MLP neurons of a small language model. Each row is named by its layer, matrix (down: output weights) and neuron, and shows model dimensions 160-255. Each number is 128 + 32 x the weight over its row's rms, rounded and kept within 0 to 255. Numbers have three digits each.
A block is one neuron, or neurons of one layer that tend to fire together. After each block is what it responds to, as a language model described it from the Wikipedia text at the highest values.

L4.down62:175162107135147103176132168151080120092084127104191102148137114111112138169145096124118137154150119071134190124081060077112145095199096109131080133123137133141095092124128148171138141169142163130109136184140184135087129119121063117022092150091137117169110159148123189111148145134144076100
L4.down218:088133111214200110058130169094174112089152106171135118106128193141137113139069153089157130098115122072070131115107133094089105101121113085116173088157189086115099177130113106127119079153099113084151179136140124143128121120134142139127110128104124094157073122166061102180133154169111128107
L4.down223:140137170048121142134122190142140144129078185220151114104189112158180104114153153171107153125103161111102147116134147149108107108082073135108131125151134121113182133091134171157162159145101125112135142169171152120116139097114175133073121095071111139086148139142162071152128153209113175180
L4.down340:086111164156118132118071157129185152149111137063176125128114143151103082183095092149115171112138129114167113096128116167159123173171131118138063071141110121101169165091094125170102059140102125167139103141111168075142133129117098141037102134157128162115102158151130108099124161072095145173
L4.down433:181139083178133108066086110112086116112188165164155106156099120094152103078161122136178120155111150083117149152175141091156114098117164108143161105178138157127101077133060143157147156085130134167189152144153116111066157159093164148053128120107156152102114187120182173084171108116168152115
L4.down474:119076131140124117156121153139133072096122108205162159141118124163151113133160111119143115170082080134099107129137155177173126093117138148160125103161125068171145103110080176111116091102166168124080100129137151149129145076162142121128029148154146119168126118129182086152133164141128093162
L4.down1109:102100134101054152129153082121165159147166141156111121071155127206135114081061163119124138126117135143134138133121150120148133106121172146068155041099086139115132128130102143144126099104158089112124146107117183121097111145145147132141129142143053126142129124169128084126181138143134154101
L4.down1342:070100138143116146115091058200116139127146129153182127117160169045127122142118171167121115124124104120128105155092152099107126093138172131114097049082152142124102092135090219167130097190160066104106140109113134156109072108154126122131143137122191101118142087124150169093160151145162148065
Modal and auxiliary verbs right after a subject, before a bare verb, such as could, would, can, will, does; also clause-opening if, when, while.

L8.down319:116124120147118093163069148134178112122142117133126143199142164154091135052112071127125122148085115083155156135086083147117084166143090168087161115155115125125070151115130102132136079173147100182131138169173068078150137148062127137102106113197096158189148102156096133147128128159125110151
Final word pieces that complete a proper name split into several tokens, mostly people's first or last names in cast lists, rosters and tables, such as Mer-cy, Merv-yn, Gar-za, and middle initials like W.

L9.down228:091126096152129099114069153139069162130122113143122050138127203118102131159132104101179173129145146092161190121104080123151153081139123115121132098143128162116174129165113148105105139133106133191184085111131126132148120150132150172109155078138086159134116095148123122164152138122173133132
L9.down265:163086127153194112111102096138121205087050117115080070137123104144149081139116145084110054133101079112144132135141150108161131082063085173130144124088115114148189125080145095208129104120082087183107159129099132143120146136161175126130139109151165091121111131137159130134101091169158132108
L9.down295:091100114128169140097117135136147136134138069139142151114176094148084159135132087165106062117120058213119170086105121100133085120083106148101131079156084082110118152119132123124136127088109142091080167129107194145119105131111158108097107123092116132097116106147130072178116103125115100108
L9.down297:178166089125133157115121235083119128122139134071198086176120132160102126125094112194066148126138117157155098128123143080120177122128111116124084149133093129152120131146102156111130182166162105135152115191111119091134119115073163158115138075153108132178143125105087105107085148114091137109
L9.down313:128196189107161093127092182171166128080072123158104123104194136151092115120157120176123095146146116119109153077166099149128073147145165188087164163092167109140144139127182168129148118167138106113154145106099147124130135123092176087061130092112138141107163122140126149113108143134118135153
L9.down737:144178137117138148187143133099123084104075156143112068115093103145151135121134164107101108103171134120106138133137116132145095116135118139204117113179116064158122077095140089163131138113104152175130143154159160147104091149109120141107136117143094066070176089112130133119065122144158138091
L9.down962:190132119171122142151147172151148178080128111100148112117080117147132131048120143190055139137144073211121127174133135098181149116122118098152141127157120151161169133106129079188144191124131095097151145115095098112151157209149088052184155082135131088099152147123161116130150143112193134094
L9.down1050:120149052153108141162130166182076110141131106125172180137094109097119165094099057088103119124150132118130118156110165084096080126138099138114118090134165184153162197137134117102156172170122103174120125133203122146100192126130111159116192143152130104145154073132099146116141098186127117124
Word pieces inside or ending personal first names and other proper nouns, mostly in cast lists, tables and bios, e.g. Gust-av, Wilfr-id, Ot-to, and initial periods (J. R. R.).

L8.down270:101128106171112149152157095110104146064107198137155145111102167137084111112094122079143113126128105154162197044119105078158100090172107137115147117152107121128114116145099165122110120186105068114129107168199050114139136117123104102117175110077122164133137129150155162153142126138156177125
Final subword pieces that finish a multi-token word, often derivational suffixes such as economi-st, psychomet-ric, retrie-val, account-ancy.

L8.down1112:105146124132163137167134116113139124037148133133102076146127107105107059132117154162127174029144171166167110082141125170150084128062105129107129126121110123105111138134072159144130093210139093112148114122176192100188083114070186186105084168136101124177112159137149104134131130145158080094
Subword pieces that finish a split word: contraction endings after apostrophes (it's, I'll, Goin'), -ly adverb endings (supposedly, really), mid-word pieces (mistakes, stretch).

L9.down46:119111107127111119147137109102109071151142161181123113123114157117116157124083142140109160138082132041148140137141133145088089133135107130175142081163125160082148120130164128152081130163116184135151112103096109132168090112193109154078108102140131116082141144132102082139146145157083098103
L9.down258:137150109129111121149131115120108174139106105151193217126098152141137158120222078113108165136128110073137149139102117124116137121099057119090130120107127120148160094167088116211112125144154128123111145155096126168109113138090113090121106127088140119108108189108115122119156136125126116109
L9.down638:161127104103112071127150126100125141103104089142121063141162131179128137151159151109167129150115091133116087125104058125194146143098113130120157146157156173207154070120128145129127123093165124078090143154083090107113169157127146117156110108123158081144140082141043173189109067145180140157
L9.down798:129104076155146114148161163170157183109139135101171130101138124070117116102115123122112120118147126137103094093177177198171077117190161128155085137179063141204107110122125178173133119132109144084072155163096137094156147134117116079145153133103107164119146125094099075092135177100155139153
L9.down1044:163141125115147116161135128121155125233110144198102132171115138086083142152190070132162105166140092063119110123130128112136087199125145182131141147168200118103161140101145105136150122173058092127100159146095123093144141134100124107143107167167057180134077154073157125124177115148111086105
L9.down1115:151109114098138242142150085097085099145158152160132109126086177067048084112086095178192065086139143107157086123195186118152061075080129113110158072114158175133106134090162151088109141122179131120178115088131172103165098115142155153144104125065101154170117097156140135098125111107139125111
L9.down1181:075168101146123136135137091093087108079137085150126131136116137137167142176145166155162127151143117078145110090126116131141092109129150126143131123134097065137101143182114140192074159123074115124088064137163079130177090128065147103181118128120113109155114109141112085130081167175129144142
L9.down1429:111124155078196161181133105159138136114147081126151099075088105100124128155112113064184117114130143115153137124106065148176086142142102085149166139131084165205052127137112173064162139142123095156168077140107168122139119086149181108093136114101119113085149123073166136074134148163103138189
The final piece of a multi-token word, often an abstract noun suffix like -ion, -ance, -ity, as in destruct-ion, stora-ge, fidelit-y.

L9.down73:175108141187091152164123168100125166103071100133169128151081112119165183161167117133066106132138106167148132165102124145130162168078090162143099153110132094151134110119125123156190144119189116107146100147110088176110099115187131101137157212105140179124069119133138161088128093104127149159
L9.down459:112180118119145174125141191124103094131136092109131167141136111129125099086100089079178137176147161142168128160106115151083100125161108172115136108094103049159133147076145172071084135123139157144155157087113065100147151094130092172107153163182173087092155133121113132126197126098196134167
L9.down466:077162174088168158163148152082142129148110098087164113091111100129081175094125094154137093155094107171141129168120117199161154117088161164063141186140150139158171142094173125143100141112173071126131110135136072123149122124070111083089180125082158165123174042156069150116121134154153152123
L9.down810:147104104120101198188159098116133087148100204091139106126145186138113141147076122157144139174106187155119158151160097154136101133090096078157138117062153086158156148098063108093210176132108149085169145174105077097120150099101159164161169116124127170108155153102101129080137140122124093061
L9.down894:128108135147088098157127103103167111120158125081087140057113132114195167108152103142151115161160096173157126129126138154122120137134149101079146138107084099107110083134190159209120164191170143125062124113139118100166140154056147147171164114110225150140152101109062137146189153127145124142
L9.down1079:101100097155138114198131255101135100140181120133144153170110129150139131140094081142178104122152087227059118117079147096125178136116076094137137119136143093121101150184115129118176139151169123160110107145167156113112123124178084110122144128147120132123121147142093150118151155106108073173
L9.down1366:174150048166069170150083179112092115132122161156127116086144158118063127075126106177065158101113130100143116085091142109176143163138088080113155151088130192104130139112120160156111181124097120067116162150129144128067180117116151127121062133064120105155128051107138056114188110125130165083
L9.down1472:114144187104128117114184145106137092166136149108165106087133160134158176129165067226149119158178134196144131135154066140071109168180118140090134171165127119091136127127112137148147093157098092170119156120116118148106106116115077130128166137073098112158148106123187126098150105088149122102
The first token after a given name in a person's name, either a middle initial or the start of the surname, as in Charles A., Michel Auclair, Alex Gaskarth.

L4.down235:128085146104072130132111117201174154180176108161129138100137164188120107128057165152066134152153107126092108088165114122100165153122122057189100115131167109139076026083126119163120088161072118128086130135164113155177163105134107118176147143048147119084117124182140149140094161153098086130
L4.down634:132160121123114146231148128173145095111107139155149119126186168088205072144143147074098064141112068117127121134107124123130082058128081115114059139056141150147188137117118216139144126136134119103136071139157113151136127140130114137122039108106133123124129164104175150131141131183102139120
L4.down679:105114173112130149113102044140128046144100105116169109127078159171129101149113145136214078135159158084096062151129135095164092150123142205118138133165118141125104148128116141122125112166195109187187129185092144040116132101099125197109066109162105127129098090120061120140106126150110023153
L4.down768:181148185134144113183077123162109157121153083131203090129127145165142129147069070172113167116116149168101105104186137146146157111119123184049064134148121143096169118127054137111132107050093100151133111085117137124179124131134139176110110109117167127055150113107138127157158145154080114182
L4.down1141:093080162197074138107125155118075123146126146171083143102118095078139128154140141092186170161132127166146173122139106136109126142119121116154133209154123100116113087115115157117106147119144105126111119124121123187127123103204193129158178112083122137134156103125126116117138057129145148059
L4.down1155:103131151132074154154133082103156125129138158122152144118147149146126123201161107183083078181073102110129054056157148112064072109173097083092147174150086125188124108121072182056138168104151153103113140131094081145138103153110146134090134144075077131089111144157081170128123152077120070165
L4.down1264:116135049144133187146149067090106114167111085110123121172186128116117184152112123085151090153140146121149156140116124150051125118111189120107190095059097154139179098121147179130132068108094109089132144219111091116138128125066142179113101114102140105082100177132111154128140126147091110104
L4.down1392:125143134128103095091158140106112132183099091124146137085080057119137167133128126100085145090148144145111096093080160158068156137128102136159181138122152157216090147136129136099214112145120118142107115144151076118176154071084149079115112110118174043168182132162096087106151083131138130114
Short first pieces of split words, mostly capital C or Le, such as Le-vine, C-ellular, C-icerone, plus standalone C initials and codes.

L4.down110:167116152165143146090156105187155138133052172157128088068099094163116104116165067107137147072083062108071150124153174147081105118198168139115163164214117112219102170167187104145162117078121124052150121116152087134104122152150078132127107117134122073148129117028125123101140136087201158143
L4.down243:076131112155169095133129057124144144079161110171144145119087076163106105171137134100137166177138096125095156115071182187156119152154072139098133160109174176080102067144191081100125120133114146156124199074147116194124162148147204120100107116145150173130169129145141118142132081105079115160
L4.down280:109076123111170147095167101168126191130098132082114164112187101106085135109086170114086155102151196102113093098084104117140080134168109132165125089196097125159124162168117171128198103140116046145129114106139139155101139098130183083118165137137161114167116173086083098098107113175112120135
L4.down745:094153202171131126111101087135084141093155181137130102145150126129178098140159158094082167107118098112107124127142133127119126078123113082187121082104095136113138095085130139102098136148114105128165119126120091124082162099176094162174158111132156146145148120164088179123118141085126125125
L4.down965:117065199087120145121159062137090139158143143081083112124085124175180093115071144109129171098126157122128144109083175148133093100103010119150108171101132175139085187108077089161129144121140112187163143114100120111126136140112118170167148119181180196093081104099112136114145154094123091124
L4.down1037:144135204127143124136075141097153098080086144128165127110116119145161129188099148110113150105149139054162100164174069193097122107061132096098152179098218160075160122077156162141150105138131078149119143179155093119077122149172149060126100091113142139158127105134119157173126128128177153102
L4.down1245:128131138151143043137150132174098082121156163177132114125126124048065096127083107099171142109052122093126154191144074109146135115130170143088153175114122179094039121077183058167141116103153136131128135181129115111110148156142097103158148138080094163129132159090158100110070082138094086080
L4.down1531:173114189097108138156097112144146099116135076131101179110151084088156139162122189140102098076149076238098134110106068152088151102119115163105140195140079149096120141056221140145112194109112113124125103163100156138064098111084105185143153132181148128158157177143103121077094162182111134124
The slash after the appearances count in footballer career lists (Team / 25 / (2)); weakly, scattered mid-name or mid-phrase tokens.

L8.down1532:132063160097142132201103065110132165071069142093167065107117139162119148047147124160120114109118133102096070144093107140140128153099090123172085144127132139113170169146141173067142110175147073131133093143135133162152131132169139122191147119102082074142121122111120153147121116134142153104
Endings that complete a verb or adverb after was/were/is, like tutored, traditionally, choose, plus adverbs before participles such as often, also.

L9.down361:107156111077148148152074217127125119160072139085094148112150124086171162142111121147168147117089098158111161110157124113121167151138178129140140186102142149122159149089152130109117097142165118107124143102141134165126159123123150128106122172112128135084156112109144124117135067089103144110
L9.down533:077116196124118156103097121132101151162069113092122173114166096125114130112143128124156137054125142152120122081130119116207033128113080108159107152146184131126129087089164106100114000091146173130142087111144206106151159082154095121148046124187101141081119196117151131142105092138118126155
L9.down615:096103120087153187103133138146187093102112097129142099124103165137143169098190110177125132123087067113057111099156150152121136165079138123088076185081166132095154076076086116196106161125129109139138130101089129102068150148140074131117169104181173119113084156135147085103123077131139130157
L9.down1029:062162144082078095126119126142102101090137169160107181108154086110161192152158101122098109198061172129112139130176146118118111097123124088145144157082129156100056114153152095131066135160116076127108141129179174145121125125130135152093102098178075138168096114137164122130109129091151122102
L9.down1031:107116107141075158046122087190147073128129091135134106120163136154102149149149094080141127163180097140087086077120134088156128170110114123120139169135142144143127168119089135108119119169139170108146108167091193136117060086157216151145115162131152140146175125098146123138176185115107144105
L9.down1296:154143054128148140138094152106118092149140202089085069145066122197126099174170170108184172138113211174102066066148135167157088111134122107131122139118124075114101140091146142150159151119134107111114130136098136138143083126166134127089099204097169122135172126089197139172111151120173182153
L9.down1379:079129184130065129200084128121123192116151097129174132089171116089186127129161087147154082117143110167109092128131083156106156174174158158146102176132089123112110122175113081138146115104140184117156157154145044110120099105184147083149171139125164122104096113114109114125165076175090070140
L9.down1380:120141024108111122148150108134159118170151108157103155170182139093180085123143132124166157127094143109151110083120052101091122115141123172192131141103202068122125175093085144153140128112164141127158099107089116181126121104113082112120135161134143129124131089078084156126126119152119126116
Words inside quoted song titles, headings and quotations, e.g. 's in What's and It's, or for in Did It for the Girl; weaker on mid-word pieces in prose (w-ron-gly, ab-olis-hed).

L8.down1283:164183173135092121194107141125091138093106154169129111079067118140138162099132185129051143122184128132133126101182129162149181107144176139187177105109097062129140158113159152139108123091086110162143161077118157060070137150142125168095163115094172212172119073124122091143082158073118129095
Word-internal fragments of split words (pro-du-cer, under-ly-ing, re-acc-red-itation) and delimiters in structured lists, like "(" before goal counts in footballer career tables or "|" in markdown tables.

L9.down130:147107120137081142187100156127143144123151148160143087148162146133138131149131150138156139132188115120081106163089116168136155131112109146106130168150153108142133150139128100136129132152098135093129172141096158140130121143096110046166115113161102128140167107198137113140164133199167098132
L9.down280:144165128098158132072116145079078124181157106122112162122143170116053161136090080076124131119147061120117143150099140151140162113084137180134087139102110108106106141188097132175131117134148135147099057107136102181127121124144134138088180171101199133187158092081099189100140147146061096101
L9.down564:108165157133145145118126148087104091141180148163076092105138101137108135163170132071136093104124106172122070138148080118097085100096147193117172092112127134107114156050150162093145132090110150157106103116105131101139119118162117158110128133087205140080127133069121118113147192123108125134
L9.down598:126147147146085111091145141144104077169113109165147153088120096151140116172191141000086074104091112129149149210117167113104136148155104118114102106100099185133136132142111117191095103092089115117115102090156141086147096121153150109152142113140160117086121083129120098137125101073166142088
L9.down721:112070093158097091185110111126136181134169143118187177118114141181150098131112141111083116137201127190135136135104137145075112117137128144108099154106096103081080172164123175115127117080138090162135136082114099140086135123118111181124145121157102130137156123151163103051118089111120103119
L9.down1004:053088133137149128123108212151185152176144141125093094194133124139114124098126143132146163137095084134124124120125155175123125160115103132070116130155115142204163119083143116084127185144142143147104178175160145101173146100114108115122125113165106220150121173117095141121124083089130135168
L9.down1283:144085150149158099122116179099169085137130105164149114136137148158099128143160107069096127083123098143156141152104063194164085165100169080132124093181097181101127134119095162159096124105137125116133132158123162090138105113143126172119135156128159075142037123089115209146122103048159122129
L9.down1512:146088103103108125128122152073140156107160128107108120125137136139119154120131172140141129089172163162191137121142119023103163152079126094179140200169146134113133064153139109111223115187126158116091125153139144100115128116149135127140108168128142175156094159130153131082156135095082126123
Opening parenthesis before the goals count in footballer career lists like "Club (loan) / 12 / (0"; weaker on table separators and mid-word pieces.

L4.down100:135137139154103051103132128116122149153152109130110176141128120163144153164111121100071162150118097142146136109152197108112166117158112149114111125104102074121179163193075175107175167116178118137151189129175132138154103130140095089144115124104152078124133156082149119128130105112186188132
L4.down134:167104141087166100159119203201033167135060112095164172132157134121115118085126115154198157133158069161113196143144091066161129148108104142091049126105094098159061140123140175097132153130137110125126132093083088134212119121153123090144081110159138167143108128112144066172103103077152088182
L4.down164:141130126126199157172127108098086227117149187134100115170144121114143082118102120135181125132122099158130169087127119149069077125181135129123096099070180152162121154185151141165255106103148101146107157134159147120120114131145103062154075127197130118091132159096187072131142120107147126184
L4.down165:144139163105155087140105091145115175085107137082200127079142147106153149149095158111145070153085137100199165178108158150094131066134145107094158182150132147172152093122140134101137134050162126115112070150117134088118116168075118124111121073137096119171121108078152093151125161136144116156
L4.down435:112101171154121123173102106150079139152149101193146196132165151141132127178134084158144099095079102129137151148147086112155138197125086093152089127145171049156157091081096158135134122107194100150086169132095112115134135161102139066098151176089133183124152127123104144145101070135101121177
L4.down589:141082153132122108184131078108189124142088137122115156141126160089109125145161126130125147102119162159112059126164197114125131089127129140142165128125142094094162131112119090160095089115112094126139080154160117189151105096140122107132102101101180076125166086139113125118095150193124175157
L4.down717:161145060136140124115092124106137103148105176151132107108128095126133100118089122138093168151153117111139093127097137132105085169174105086125147162120057077102143124180102105175167163111161117128177193149224148116138059087134127134165146186153107160176080088107144092104114163074106138116
L4.down784:091139068129227129118153140182137099167150119173123122236096152151079103097128124133084166137134126097151126137100165131062098090140151139227107078089073072159127107135126109114136170151130118105142131114135141133119137132122134123235063144095125103115122140155130085109127130210078056129
Final suffix tokens that complete a word split into several pieces, mostly -ion/-ation, also -ed, -ing, -ies, e.g. destruct-ion, decl-ined, explo-ration.

L4.down16:115070179105175051106122142041097118120114091163127111105087178086158078083156115131117116123162115102099106136084111094123107184089169134077161137088155158150113105169098107121091156126087110149083129130171082131126147188151096190125141165126079112128183101174159137108103149134079124061
L4.down130:092124161155154134127133155159167137100147063133117158111116180131086029165090106183167167134088109195110119109164138106162147141098120133090086147121186081126081194128119173125187123085108134171131101156113106121103128142169131150073122035145101148158127132165094052102118110077103124122
L4.down587:142097121122108099179073114129127195117123111067177077111164201118145104077084104107111114098112140174123127096127140124107120139144142112170109138090171138139133124145168151141072148123101123080092155058118121153183083126065142133153132138122128133117157138098149127118152125135125095102
L4.down891:123137120104137105141083138140168084118158171080156057150111207122135075118159135125128102183122124157147076124177121109109100152105161142178140147116095066171131102109174167047119146172128071137149111137207114162168083161083088160209174144115181096101165139128089128121140076179125131105
L4.down1114:117130144144154066131109165125092115139131112163128115159155130080010114114095153101130098129131149105142090140106169101122073110151086159146128138124093109127148113126137136082142102129167114109125145164097115170078146064116118158064092119126129096130122100120194036097145194215173142110
L4.down1248:188096149191128128171109100122201197177075136097177151166115162204086105152143094142135119112135065120162092088133117121125140121132142119107143110094123083149099150182097110179119110182093111122145199118115154123146140075133195136123164166128106104110123081163073165160096162152155101150
L4.down1298:051124131111098104139119093139152140089175106126187087137089092150090189132104063166099177128094104162132077141131061066080156155182087112088186102123122083147158182109153143171179120175136106142135120100115085139144163124118117131111173093118116103173170115166120111183068107146158150057
L4.down1436:154070091139158178100168172118182092137120222089122032123111146151019102155130134118138072126103154155173139101148163194128123164104199178144144132133122109153167097123169139143133076137120113178102106137127125127158132118098133153121145090116167106171125098112122045151106155161128134143
Forms of "to be" (be, been, were, is), mostly passive or copular auxiliaries after to, has, would, not: "had to be rented", "has since been closed", "were made up"; also stray Is/Has name starts.

L9.down475:147186098076134130169109139144144108117118180156167100142141133120088108119089070091171075184102140146102147080124145129169151098122144123058147120130132139167142097187133104089139133129122075090156156085160127123112203096072172166142153106108135154093153189168144145126133167103106166112
L9.down642:143141130089053167162098070150114140121151160121142132120169163074137146094181147107100114133114141136163147121149121169105108107165121073079158154150113115136133112077132108143141112104121050146137103126101183094097188134125127108136153131112093083128110071162093130175127132114104131139
L9.down911:143145117117158150176117105075133132149156092161109159154159133141100120137180128148174182075142186162088125121076139181124128168146155118127122154128138142093145123100156048126103166137112062152124130147149165137163114105151125133177146142150124174158119160134156135086184114188121182097
L9.down1073:183169136124106135148124143157153138087163124141183134117127083129169079118138120099158137131171151127150093115129129155147074147109164158127157172102143130100122135096129185065150177077107101134113086080087109116113131097135146137154128051160164054148172121055128124175130137180119161109
L9.down1279:147133121136124171171135123109097121135079132154145090155156146122117118112166087125119090082134164157117123123156177165140114149145132187139118098082129140176124135117131151171129132138101117176091096144146103209128061121121219103164116173121100116107126102129094086134114069149131166146
L9.down1319:151153113093142184128103115074152176133079122145181100157103166096152119091078145069145129100116121127126069131169112179130116167164081092121125096170104154197115144156181125144134109112088127107126154087179168111148057127109096106140130129120126155159151114162114153127135159079165105146
L9.down1331:114119127130106133069148131160180158114173113105183114153116167163101174091074121091113162136127103143134117132157152103133134125138108117165163133119112122137119119099167177166105134099142110119094110130137080142101129117155175135110088145101158066088137110081067070144147140117120173115
L9.down1485:143108175103134090155126085159116151124088120120136076164125116178160127133170073074139156076152108192152133156127151132177065173117171070133182124182186137177150152164069148169130128100083127122075123142143111153183116159132154139178135082121135100148091118103109142166119072153171135127
Fires on the first token of a clause's predicate right after its subject, mostly verbs like has, have, is, were, or an -ly adverb ending (seriously, comparatively).